{"d_model": 768, "n_head": 6, "head_dim": 128, "d_mlp": 4096, "activation": "swiglu", "norm_place": "pre", "lr": 0.00866, "lr_head": 0.00465, "warmup_steps": 26, "schedule": "wsd", "decay_fraction": 1.0, "final_lr_fraction": 0.02, "seq_len": 2048, "dataset": "wikipedia_en"}
MLP neurons of a small language model. Each row is named by its layer, matrix (gate and up: input weights) and neuron, and shows model dimensions 384-447. Each number is 50 + 15 x the weight over its row's rms, rounded and kept within 0 to 99. A neuron's up and down rows have the sign that makes its largest values positive.
Before each neuron's rows, "fires after" lists the tokens most often just before its 100 highest values on Wikipedia text that the model never trained on.

fires after: " and", " of", " with", " by"
L4.gate192:56 61 27 46 60 44 56 23 27 63 43 72 45 54 40 57 46 45 76 38 60 37 46 61 49 53 64 41 62 48 34 45 68 26 42 47 40 50 67 44 66 59 54 63 55 68 44 65 70 52 66 50 70 40 35 43 35 48 45 35 50 40 15 39
L4.up192:53 38 67 56 55 59 68 16 57 39 39 68 61 43 49 48 47 31 50 54 48 63 53 57 55 42 66 45 32 37 69 40 55 35 72 18 46 21 25 30 67 48 33 09 67 59 83 51 34 20 23 57 39 44 44 33 33 48 28 54 56 31 55 43

fires after: ".", "|", " |", " Reg"
L4.gate2609:62 85 66 64 29 49 39 42 57 29 32 50 77 61 25 52 60 65 46 67 51 53 37 57 54 56 57 22 58 58 58 45 45 59 51 77 61 46 44 48 55 44 51 43 51 52 59 34 56 38 74 59 39 81 44 55 34 49 75 50 50 40 46 45
L4.up2609:50 72 61 51 63 71 51 56 43 51 54 16 69 57 56 42 75 56 47 67 25 50 75 34 43 44 12 55 36 50 25 63 76 60 49 66 69 32 54 61 75 61 68 57 71 51 39 44 63 46 43 59 59 42 29 53 36 55 19 30 35 46 54 60

fires after: "|", " Ne", " W", " I", "-"
L4.gate1066:54 63 64 48 55 33 33 81 28 36 55 41 73 38 74 87 50 25 46 62 35 72 43 34 76 18 63 53 47 77 59 34 74 48 57 76 62 59 50 31 49 29 67 63 53 82 42 48 72 72 30 46 51 72 46 38 22 63 39 62 50 18 74 58
L4.up1066:51 55 40 41 54 32 49 65 23 39 61 48 40 47 29 34 38 51 50 27 77 37 73 63 58 33 43 52 70 32 55 33 61 81 46 65 58 83 56 56 31 45 64 30 25 52 49 48 31 54 57 32 54 26 58 51 70 47 47 44 42 62 52 48

fires after: ".", ",", " of", " Su"
L4.gate4011:55 60 51 54 59 66 55 45 22 50 45 44 54 28 87 48 38 40 38 53 27 61 61 43 68 25 46 34 39 52 25 00 65 70 40 58 55 53 39 28 51 71 24 63 50 54 56 55 61 72 59 79 68 71 70 26 60 56 56 66 57 42 63 67
L4.up4011:70 65 58 67 60 56 41 23 61 47 61 26 45 32 41 82 51 70 54 54 58 54 43 39 48 49 68 77 41 49 54 56 41 44 60 57 46 58 52 34 49 45 39 61 29 81 25 50 36 52 47 51 37 71 52 50 51 37 58 55 55 39 47 39

fires after: " (", " 3", " 39", " 46"
L4.gate3174:36 72 43 69 36 64 55 71 73 49 70 66 50 58 39 79 46 48 63 35 73 52 35 66 75 39 43 54 51 31 48 68 24 43 42 57 38 51 59 48 36 33 61 58 38 08 74 46 53 59 33 64 46 46 35 47 66 22 27 53 39 37 54 63
L4.up3174:39 68 59 59 24 72 57 43 64 44 92 78 61 52 51 55 30 42 59 59 64 55 25 54 58 50 48 63 42 27 62 68 34 57 02 46 42 39 43 42 17 41 52 66 42 44 60 46 58 87 43 41 37 38 38 30 69 41 13 56 29 26 55 65

fires after: "-", " Ja", " D"
L4.gate4038:29 64 47 54 50 41 37 67 26 39 85 60 32 57 29 67 80 61 64 46 46 54 21 69 52 57 67 44 80 51 41 50 69 55 72 50 66 65 40 64 47 51 32 43 54 72 64 42 52 19 41 27 45 72 52 44 50 21 30 37 87 43 48 56
L4.up4038:51 51 85 49 59 49 69 50 17 39 60 48 64 54 71 27 52 52 54 54 50 68 14 30 20 76 33 31 27 48 44 67 52 40 37 71 26 37 68 22 40 60 37 40 45 59 68 37 45 63 51 58 33 69 58 60 53 70 42 66 58 75 65 42

fires after: ",", " and", " but", " He", " She", ";"
L4.gate244:63 28 52 65 53 32 52 81 44 43 35 50 40 47 51 62 51 60 61 57 45 54 24 59 34 66 46 40 65 69 41 41 39 34 34 30 43 57 52 46 47 30 72 37 27 39 39 60 76 41 53 46 27 36 21 46 34 67 39 56 50 26 29 66
L4.up244:43 35 47 56 39 61 43 56 40 79 53 64 87 54 61 07 25 33 68 35 60 30 20 74 59 50 43 52 61 55 58 26 61 63 75 27 57 36 28 66 41 37 57 70 20 29 26 41 60 71 63 34 29 67 36 42 46 49 34 38 71 68 27 42

fires after: " of", " was", " is", " on", " in", " \""
L4.gate1776:60 56 42 53 56 29 76 54 30 49 48 49 39 43 55 35 50 40 64 65 47 46 57 70 65 61 26 50 53 58 39 44 43 49 45 43 19 34 55 51 31 53 63 42 40 19 66 48 56 29 52 48 12 68 38 41 52 66 46 07 48 67 53 69
L4.up1776:55 53 61 61 72 37 37 20 45 63 55 43 41 39 65 36 50 36 35 90 44 73 75 87 53 38 41 50 51 73 41 53 42 38 45 26 44 28 50 51 65 63 47 62 61 66 75 68 65 67 92 30 47 54 45 41 36 59 54 36 41 49 66 81

fires after: "-"
L4.gate3031:34 53 62 40 53 58 44 55 35 60 33 41 46 62 43 42 40 66 37 33 42 45 40 33 43 52 69 44 61 48 27 50 46 80 62 42 55 40 54 53 53 39 56 57 78 53 51 72 53 63 46 57 73 51 63 65 44 26 83 74 24 43 50 58
L4.up3031:60 16 24 60 27 34 38 59 61 60 50 67 79 62 46 32 50 30 71 48 48 75 56 65 68 72 36 65 57 28 52 66 57 54 33 18 65 16 17 32 46 47 50 39 41 59 57 51 58 32 47 54 58 62 40 52 24 38 42 68 54 36 72 43

fires after: "|", " |", " was", "Early", "-", "."
L4.gate2774:42 55 40 61 75 68 33 48 54 60 45 29 63 59 32 36 40 60 43 50 50 45 56 54 55 73 39 39 41 58 52 73 59 75 51 48 59 49 53 59 52 50 69 31 34 31 48 52 36 55 66 47 61 45 55 61 30 35 40 56 55 51 17 62
L4.up2774:67 48 41 76 25 53 70 52 54 54 69 29 26 45 33 17 65 50 54 31 50 63 30 80 45 54 60 34 60 74 31 44 39 58 58 98 69 41 48 47 63 46 73 45 54 34 65 64 26 99 90 46 65 53 63 39 24 57 46 47 36 53 35 44

fires after: "=", " ="
L4.gate3638:44 57 18 46 51 77 53 62 38 56 28 21 26 42 16 64 70 73 28 59 55 77 53 50 69 54 69 70 37 53 59 44 57 05 62 77 45 35 43 55 79 60 61 47 52 61 73 69 35 48 52 28 62 66 62 43 47 29 39 69 52 38 54 35
L4.up3638:49 49 37 44 45 74 50 82 40 45 37 47 21 50 26 47 54 50 58 35 52 48 76 37 64 51 53 46 28 63 52 30 84 33 57 50 55 55 35 58 72 72 63 25 59 34 38 68 28 43 51 53 45 63 73 52 67 21 65 57 45 34 61 61

fires after: "|", "-", " long"
L4.gate584:42 58 46 51 43 21 75 67 30 26 75 53 52 36 84 65 31 27 49 41 32 67 72 41 23 52 66 39 29 41 42 61 38 47 61 42 60 67 52 59 50 57 85 60 23 74 39 37 63 21 44 60 58 48 44 52 56 57 50 32 50 51 63 55
L4.up584:38 47 16 74 63 43 53 39 70 57 43 58 42 40 40 54 56 72 48 34 24 34 49 68 52 31 56 54 45 49 29 42 47 45 73 68 38 48 39 45 66 24 25 37 65 50 20 59 81 73 54 49 40 55 67 61 37 56 60 50 56 36 60 59

fires after: "-", "."
L4.gate44:22 43 40 64 35 62 58 27 43 31 49 55 76 61 53 34 46 55 45 32 41 66 43 59 48 50 55 56 75 63 63 17 39 33 58 75 62 61 39 57 52 41 37 59 55 68 41 42 23 17 19 27 43 52 60 36 45 73 60 47 44 61 58 48
L4.up44:40 54 36 75 51 45 62 49 28 70 64 63 70 45 62 51 46 61 73 58 41 54 57 55 86 58 38 55 61 22 56 41 60 66 37 71 27 56 53 47 49 11 36 29 49 55 34 54 34 78 81 36 48 52 45 45 77 61 52 26 72 72 51 28

fires after: " |", " 3", " is", " 2"
L4.gate1029:47 65 60 59 37 59 38 62 54 59 43 68 54 50 23 47 36 34 64 30 68 31 39 42 44 47 31 72 58 35 61 56 64 53 23 58 68 52 43 32 57 61 54 11 59 10 50 59 74 34 63 36 54 49 39 39 67 50 34 38 21 61 43 46
L4.up1029:49 73 63 59 74 67 41 59 25 53 78 50 51 74 60 59 68 31 12 52 46 46 51 48 17 35 60 37 43 54 44 48 42 47 34 36 41 47 47 50 59 48 31 65 18 49 89 38 33 62 42 50 68 59 41 59 24 48 00 39 45 53 70 38

fires after: "|", "-"
L4.gate2445:50 49 38 34 71 36 48 35 26 67 51 36 49 31 39 66 34 51 45 47 64 38 78 66 32 23 72 59 62 44 32 74 49 50 79 86 81 55 41 26 59 69 73 51 53 30 54 25 45 85 59 88 31 66 67 37 36 56 56 39 44 35 48 35
L4.up2445:52 74 52 58 41 49 55 42 53 36 53 70 30 27 58 34 38 75 75 42 58 62 67 47 44 32 53 53 66 76 59 59 53 54 24 52 50 71 22 49 50 39 56 50 36 72 77 44 52 58 74 80 43 25 46 58 66 60 48 87 79 61 52 59

fires after: ",", " (", " and", "See", " not", "."
L4.gate531:56 43 61 69 41 65 49 47 72 71 27 68 28 50 69 57 38 47 57 46 63 52 22 79 43 58 56 26 38 37 37 51 01 49 64 42 55 72 58 42 30 37 53 49 47 71 40 37 62 55 57 48 30 66 45 53 59 41 60 44 56 58 69 49
L4.up531:57 57 57 23 65 53 43 79 47 67 47 47 39 46 54 54 41 66 57 41 40 64 64 27 20 33 51 29 33 18 57 16 29 64 61 41 70 43 36 23 43 72 36 75 51 42 36 47 44 57 03 40 49 62 27 36 37 38 72 09 41 67 36 45

fires after: "-", " the", "|", "\n", ",", " \""
L4.gate979:56 43 34 65 67 84 32 29 35 56 39 58 51 48 50 71 39 64 46 34 50 51 67 67 67 47 61 58 09 58 51 28 48 44 61 47 37 39 82 50 69 40 09 65 71 43 19 41 44 59 53 65 29 40 39 44 41 38 61 54 37 33 44 37
L4.up979:49 49 63 14 57 45 51 41 83 45 52 69 10 53 40 68 49 69 50 60 41 30 80 55 23 56 42 35 66 49 64 69 56 49 26 55 81 44 35 74 38 77 68 42 30 57 54 80 52 37 69 77 59 27 53 55 54 33 86 52 46 78 59 76

fires after: "\n", "\n\n", ")"
L4.gate3560:49 49 68 66 61 45 46 29 44 32 45 54 57 68 38 33 67 40 57 26 45 67 27 62 47 48 69 61 23 56 41 57 26 93 37 53 68 61 32 23 39 43 69 54 50 52 40 53 51 64 28 50 54 49 50 37 67 61 62 49 63 24 70 57
L4.up3560:22 47 46 35 62 15 40 59 59 35 56 32 46 35 46 59 53 74 47 43 62 37 48 70 57 40 62 42 63 23 51 38 58 80 39 41 80 47 42 66 38 45 63 51 38 21 66 42 57 89 55 45 60 58 55 54 46 46 31 49 62 27 57 60

fires after: "E", "\n", "os", " constitu", "oc", " mat"
L4.gate3467:49 44 68 44 61 61 45 43 73 39 59 43 51 71 37 58 44 46 75 56 49 39 74 71 34 52 56 44 47 30 51 62 53 54 25 33 56 71 60 32 49 44 81 48 37 68 46 61 53 70 43 31 50 47 49 61 53 73 30 37 53 15 57 59
L4.up3467:46 53 44 27 48 53 47 54 66 34 82 57 85 17 49 41 72 56 36 44 69 72 44 71 46 41 38 56 57 20 51 62 36 66 45 50 59 38 46 21 45 50 51 57 49 54 64 43 57 58 63 53 53 58 73 63 62 53 50 41 28 57 51 56

fires after: " had", " with", " and", " has", " play"
L4.gate329:49 41 24 46 69 55 57 55 48 45 53 43 47 46 50 46 46 41 52 56 62 53 38 37 72 36 61 77 43 58 44 56 69 72 61 65 60 60 60 48 48 65 66 49 63 87 55 47 35 67 50 63 82 20 39 37 45 27 34 32 50 55 65 77
L4.up329:38 52 41 49 49 61 50 50 37 22 27 74 53 49 82 68 35 24 49 63 99 25 31 41 48 42 28 34 35 37 29 32 38 19 51 66 42 62 52 51 53 21 66 37 44 46 54 49 65 34 52 62 43 49 46 32 22 16 22 07 56 45 50 40

fires after: "."
L4.gate887:16 59 52 61 67 52 67 63 37 56 37 41 99 68 62 39 69 39 36 40 55 76 41 41 78 63 58 54 57 22 47 46 45 21 55 34 30 48 43 61 31 48 49 52 00 63 43 58 41 47 49 52 63 34 50 34 42 39 54 56 69 43 57 34
L4.up887:33 69 62 58 43 57 82 44 35 54 45 52 76 59 59 51 37 46 50 55 32 58 26 37 58 54 83 39 41 48 48 40 49 36 58 15 52 35 46 34 31 30 68 49 38 63 56 69 32 24 44 41 57 44 78 70 50 44 27 36 39 61 56 41

fires after: "–", "-", "\n", ".", "′", " ("
L4.gate1692:42 66 84 35 53 54 50 59 47 54 44 46 54 37 65 25 74 52 68 65 58 48 29 41 54 42 49 48 41 64 56 47 43 81 64 68 54 81 47 41 60 32 47 49 61 49 31 63 55 44 93 58 63 49 69 36 34 25 37 49 35 58 48 50
L4.up1692:43 41 40 74 49 46 57 40 32 68 47 52 63 45 18 70 64 52 61 51 41 49 31 35 73 43 61 77 54 74 54 35 32 59 58 66 55 39 76 40 38 32 44 41 65 46 64 67 65 45 51 38 51 20 61 29 41 74 50 44 47 66 55 30

fires after: ".", ":", ")", " \"", ","
L4.gate9:60 57 62 42 61 42 37 51 11 33 57 63 15 18 60 68 35 64 42 50 48 44 59 60 57 26 50 55 54 12 65 44 41 61 17 52 47 69 51 42 79 60 51 34 72 32 50 61 57 59 50 36 42 71 29 38 69 50 42 54 43 55 43 55
L4.up9:46 53 61 65 82 44 57 86 41 36 47 41 53 37 58 73 34 54 47 53 55 69 28 36 34 49 34 46 63 46 74 46 66 49 41 35 42 84 78 55 64 23 61 13 42 48 51 54 33 42 67 59 53 71 45 42 44 45 24 45 57 47 34 52

fires after: ".", " (", " |"
L4.gate1797:43 53 55 44 37 57 40 54 15 82 64 41 50 46 11 76 53 54 90 46 70 58 25 19 37 12 35 43 57 60 33 54 34 36 52 69 50 88 55 45 84 48 55 49 55 34 56 33 71 57 49 41 63 28 34 53 33 72 47 58 46 59 87 52
L4.up1797:31 39 77 09 66 54 55 44 72 55 67 68 82 41 55 61 68 63 23 52 72 45 50 59 42 27 45 21 23 65 37 71 70 35 53 38 63 57 44 58 38 54 68 39 49 75 33 27 51 46 65 55 54 92 37 45 55 57 35 26 23 74 34 32

fires after: "|", " No", "s", " |", "="
L4.gate2191:46 54 50 49 39 36 12 60 23 76 32 35 61 23 69 59 55 46 45 44 54 52 64 56 78 52 61 75 56 50 57 56 60 66 26 60 43 52 69 51 48 63 48 54 61 50 26 60 70 81 65 56 57 41 64 59 54 50 48 41 46 54 48 38
L4.up2191:47 41 40 37 46 34 35 52 63 26 55 60 58 30 58 53 66 55 10 20 60 69 39 35 67 27 39 65 36 70 40 34 54 54 47 51 25 35 40 60 31 46 31 55 20 54 59 45 36 48 00 70 45 65 61 50 43 68 37 42 76 24 40 71

fires after: "."
L4.gate1484:55 27 38 38 57 68 33 41 35 51 59 26 42 41 57 45 16 41 80 66 63 45 50 35 73 58 45 59 61 53 67 68 00 50 50 57 45 32 45 62 39 85 51 38 44 79 16 55 58 84 69 50 64 36 59 34 55 37 40 47 49 64 50 70
L4.up1484:44 72 57 43 48 60 42 50 28 60 47 57 54 48 58 54 38 45 63 68 53 57 52 38 81 42 61 62 42 57 60 45 38 64 54 71 54 56 33 43 50 42 40 76 25 72 51 58 70 67 56 47 53 54 56 37 32 61 73 50 56 55 53 48

fires after: "-", "/"
L4.gate2297:58 64 57 56 60 50 89 71 44 30 34 64 66 64 62 45 67 32 31 31 35 38 56 44 37 19 61 39 39 85 59 72 63 52 36 45 38 68 36 40 47 57 27 68 70 84 62 42 36 51 32 68 47 53 54 33 22 65 75 62 53 47 62 59
L4.up2297:66 57 43 48 51 26 34 26 62 63 53 47 51 35 58 41 32 48 50 70 49 44 45 52 09 48 53 34 36 56 31 49 28 31 28 75 32 13 73 30 36 65 52 60 84 48 58 34 56 48 34 66 27 65 21 53 49 46 55 74 70 73 71 54

fires after: "\n"
L4.gate206:55 55 67 45 64 50 39 66 49 24 49 56 39 59 56 66 48 75 40 65 49 61 41 28 60 60 43 65 51 69 66 64 60 50 79 57 51 34 25 47 26 84 63 26 71 37 75 48 63 56 60 32 71 57 42 31 55 33 53 20 39 44 84 41
L4.up206:47 43 48 41 54 70 43 57 29 46 52 67 43 48 33 32 66 34 30 49 61 33 49 58 42 33 49 44 46 78 42 40 55 44 51 44 54 35 58 45 54 32 33 23 51 74 47 62 53 76 50 32 48 57 37 43 53 58 57 56 26 50 65 32

fires after: " 0", " 1", " 2", " 3"
L4.gate989:58 48 49 48 72 54 57 36 32 42 64 52 61 63 52 61 11 56 57 19 36 58 42 66 42 50 58 67 62 30 48 13 47 30 51 61 55 66 38 50 60 63 63 80 39 48 51 49 70 37 73 59 77 38 29 53 48 85 31 73 51 63 66 48
L4.up989:58 68 47 50 66 51 56 28 56 58 63 30 61 57 39 52 26 55 51 61 51 46 57 30 62 21 68 47 42 33 51 45 31 56 33 51 33 57 43 80 75 56 41 79 56 46 56 48 54 73 54 48 30 56 57 39 33 48 38 64 23 61 37 34

fires after: "\n", ".", ")", "\n\n"
L4.gate2220:87 72 43 15 54 54 48 49 60 54 66 56 45 53 26 66 36 54 40 36 62 36 54 51 52 31 41 23 50 43 52 35 50 48 01 28 48 78 35 46 60 53 72 67 63 48 54 61 49 30 70 54 76 36 68 52 64 68 65 56 60 79 33 37
L4.up2220:61 38 65 15 59 65 40 57 23 27 88 50 48 60 38 49 35 56 78 32 44 69 31 45 33 28 47 64 59 62 38 60 30 49 19 42 39 59 78 48 47 28 37 46 66 53 76 48 53 46 69 35 55 43 65 81 62 75 84 77 35 69 56 62

fires after: "="
L4.gate3964:30 39 20 63 55 59 56 52 62 23 51 62 78 46 70 55 26 46 48 53 70 82 45 45 66 36 54 61 48 49 54 75 66 53 35 32 62 77 48 38 66 51 34 67 58 18 25 59 26 49 41 72 44 48 62 55 53 47 48 59 59 22 28 63
L4.up3964:20 57 34 66 54 41 55 46 66 32 70 64 65 72 65 70 34 61 67 52 59 61 69 43 68 50 47 67 57 58 38 64 87 51 42 27 67 47 34 51 59 43 47 50 81 35 45 61 36 80 44 70 45 56 43 36 33 32 58 26 69 32 43 72

fires after: "-"
L4.gate1137:38 54 62 61 53 51 45 58 36 26 28 54 42 54 51 48 71 27 47 37 31 72 45 39 61 44 29 51 44 49 49 36 48 62 56 48 51 15 63 28 35 71 43 71 44 46 67 32 57 69 94 64 40 51 34 92 64 50 47 63 63 50 27 21
L4.up1137:34 28 24 18 46 45 49 48 44 62 51 39 43 66 60 44 70 60 77 63 48 35 37 70 50 39 42 48 44 38 42 32 42 55 58 50 60 42 56 43 65 44 30 52 73 55 50 23 46 81 41 38 63 56 54 36 33 34 54 71 57 69 31 52

fires after: " the", " The", " •", "-"
L4.gate2501:58 45 27 61 62 81 79 63 24 42 40 58 51 84 41 59 51 43 65 46 39 57 34 51 63 48 58 64 43 50 48 70 39 56 68 64 63 91 61 76 45 57 62 46 60 84 53 34 66 84 44 35 52 56 57 40 62 32 32 68 56 52 70 63
L4.up2501:63 48 17 37 66 46 55 67 39 45 39 48 55 65 34 59 44 43 49 50 41 45 39 51 64 65 56 69 45 40 52 54 61 68 65 47 34 70 20 47 65 70 28 57 58 59 57 51 57 76 70 53 59 70 24 20 20 47 51 73 51 41 50 40

fires after: " |", "|", ","
L4.gate1238:60 39 73 78 24 43 49 39 37 50 30 60 46 56 62 57 47 50 83 23 44 72 61 33 38 46 58 85 44 35 50 52 82 24 73 69 65 62 42 52 43 75 52 95 47 56 51 47 61 47 37 39 71 61 61 24 47 52 74 32 59 61 42 61
L4.up1238:62 51 55 49 42 49 51 42 53 65 26 59 40 41 46 50 14 53 59 64 27 61 58 46 67 12 47 78 50 22 33 64 70 56 49 67 42 54 54 73 50 59 49 65 25 44 38 38 60 66 20 49 45 51 33 62 39 48 76 45 47 10 67 50

fires after: " the", " Su", " as", "z"
L4.gate3298:50 32 50 40 63 41 48 56 36 38 53 44 73 60 82 35 38 41 30 27 68 61 36 57 39 34 39 87 71 26 64 24 54 47 54 85 47 62 49 37 59 50 45 51 61 48 57 38 40 38 83 42 77 33 59 59 56 44 70 64 57 43 73 43
L4.up3298:53 48 37 33 57 71 23 36 47 51 43 54 72 56 52 56 54 61 56 56 72 61 58 57 42 70 45 38 54 45 47 54 51 59 52 72 72 31 46 39 59 70 59 51 45 41 42 68 43 51 65 23 37 20 50 67 32 60 57 57 56 39 09 64

fires after: "-", " al"
L4.gate2784:36 49 57 42 35 56 48 74 61 40 60 46 68 66 69 35 78 13 31 31 29 51 63 45 39 42 47 61 77 45 82 45 48 30 23 41 45 40 56 23 46 45 33 34 33 61 56 64 58 45 81 44 30 75 64 63 43 54 82 62 62 52 70 81
L4.up2784:41 54 61 92 67 46 65 61 32 57 58 56 29 59 62 42 33 57 61 39 49 44 42 71 51 22 53 67 68 55 82 40 35 30 57 60 60 16 44 38 27 51 76 65 49 43 55 70 27 38 47 54 41 56 36 48 60 54 63 62 77 35 25 56

fires after: "-", " (", " inter", "("
L4.gate2968:67 25 44 76 74 58 67 30 65 63 62 48 51 57 34 63 41 41 35 25 39 41 53 32 57 48 51 64 28 34 41 00 35 48 50 48 56 50 44 43 49 42 60 63 56 76 21 85 61 54 28 60 41 28 43 61 62 40 28 54 57 34 48 40
L4.up2968:82 47 31 76 38 68 46 42 30 33 49 47 26 38 38 61 39 54 82 61 49 60 70 35 32 69 40 49 60 36 84 41 40 30 23 63 48 71 53 62 53 68 00 37 53 46 50 63 43 56 53 36 61 49 60 54 56 40 66 45 49 43 51 42

fires after: ",", "."
L4.gate813:77 60 49 54 30 46 58 55 64 38 56 33 64 49 42 70 43 55 67 55 62 66 42 67 63 36 51 67 31 57 37 28 67 15 75 67 62 48 49 39 59 59 21 60 65 51 23 35 62 72 48 56 54 52 69 33 54 66 41 58 66 48 36 41
L4.up813:48 61 54 37 34 55 69 57 59 27 34 29 91 76 67 63 50 66 35 53 33 34 33 49 46 60 73 44 37 88 19 35 69 46 35 63 70 53 36 45 55 53 62 61 64 61 38 34 36 56 78 60 46 49 66 44 50 50 17 47 46 57 54 28

fires after: ",", "-", " (", " in", " [", "–"
L4.gate588:48 59 66 53 38 69 25 35 56 20 46 49 38 80 53 46 57 63 68 59 19 56 35 49 29 60 65 29 63 44 47 53 45 86 29 54 44 40 65 71 38 52 50 67 54 53 34 62 55 26 66 72 73 35 74 68 42 43 39 25 53 48 40 47
L4.up588:32 40 26 66 43 52 48 59 44 39 39 35 63 65 39 61 43 62 63 43 43 25 46 34 47 83 46 66 66 94 63 55 36 37 20 39 46 28 57 48 38 81 14 54 40 40 43 37 59 67 49 49 56 35 52 56 53 42 34 68 72 42 54 80

fires after: "=", "."
L4.gate2293:64 65 47 51 52 56 39 78 36 50 43 51 39 35 53 59 52 46 71 66 40 39 61 59 66 61 45 64 41 32 73 65 49 33 42 53 80 55 46 37 57 66 35 33 54 44 43 34 69 61 53 27 56 35 70 31 62 54 61 50 33 54 32 59
L4.up2293:37 69 51 38 48 54 67 53 48 49 26 41 41 32 39 50 62 37 59 57 20 37 59 56 82 49 45 59 31 16 74 31 27 39 33 76 81 40 60 58 78 47 50 38 49 33 40 61 41 79 67 41 39 29 48 45 46 60 81 57 27 46 19 76

fires after: "=", "."
L4.gate1102:41 62 33 65 52 42 56 47 40 77 46 80 54 75 33 44 49 28 41 57 63 69 36 66 77 60 30 45 78 57 51 36 88 21 74 20 69 20 49 30 57 50 39 24 52 30 34 89 32 65 42 50 02 48 34 66 34 59 38 43 26 33 72 64
L4.up1102:42 82 52 40 83 32 59 38 51 71 52 79 64 44 58 71 48 49 65 38 52 34 68 46 49 63 39 38 69 57 58 47 73 51 31 31 58 49 42 46 13 47 28 60 35 43 41 42 34 30 39 70 48 45 38 22 46 55 60 42 03 42 44 44

fires after: ".", " No", " reached", " at"
L4.gate1050:69 50 38 27 62 74 44 58 58 30 74 25 47 37 67 50 49 66 38 48 45 71 40 54 52 68 57 59 53 59 63 54 33 59 97 32 09 32 68 56 41 61 98 42 37 44 26 33 46 49 47 34 63 18 53 66 50 80 34 65 46 34 59 59
L4.up1050:39 46 56 81 44 26 42 46 55 56 35 39 40 31 52 70 41 39 92 41 32 52 47 29 70 45 19 72 39 45 73 56 29 60 43 57 50 70 61 39 24 66 20 67 63 55 54 77 37 27 35 41 27 52 65 71 55 47 57 39 59 60 39 58

fires after: " and", " on", ":", " around", " about", " of"
L4.gate675:73 35 31 55 31 49 48 37 39 46 50 37 44 36 61 31 56 67 29 22 44 65 47 38 36 56 53 59 56 63 39 52 65 50 55 55 31 54 33 52 66 35 54 46 71 72 57 52 40 47 40 37 60 55 36 19 66 69 57 25 15 51 47 61
L4.up675:00 50 47 50 58 60 63 38 51 75 67 53 49 65 60 49 27 56 56 65 65 47 47 60 33 34 59 53 47 56 43 55 61 44 83 64 26 39 57 92 34 79 52 41 46 69 49 46 39 57 65 52 66 33 30 46 56 38 47 41 81 15 53 54

fires after: "-"
L4.gate2055:43 41 54 58 41 45 54 61 47 53 61 54 38 46 49 48 43 54 68 21 37 64 43 65 19 79 65 52 38 79 32 40 42 58 76 50 31 41 50 36 36 59 77 57 67 47 58 33 58 62 66 49 48 59 39 67 50 65 30 29 44 29 43 53
L4.up2055:38 56 44 55 58 31 29 31 30 39 43 47 58 25 59 31 65 30 53 40 58 41 41 39 58 45 50 51 52 76 61 21 53 50 78 47 63 81 28 48 66 26 67 54 84 47 46 52 50 62 60 52 53 57 53 47 38 54 63 49 53 42 44 41

fires after: "–", " –", "-", "s", " -"
L4.gate3163:51 31 44 55 52 48 54 50 27 25 56 15 49 55 47 51 54 35 81 50 38 80 44 56 20 38 50 49 39 36 23 62 51 46 55 56 23 13 33 57 49 60 46 62 54 28 22 54 39 61 50 64 38 63 48 62 45 67 60 75 43 47 45 49
L4.up3163:55 51 55 45 40 66 51 34 22 30 43 25 80 37 44 56 57 61 45 70 43 53 44 55 53 41 63 40 41 62 35 52 45 43 31 86 51 49 34 43 64 54 53 54 68 56 68 39 35 62 36 11 51 49 39 32 49 47 63 70 68 53 63 64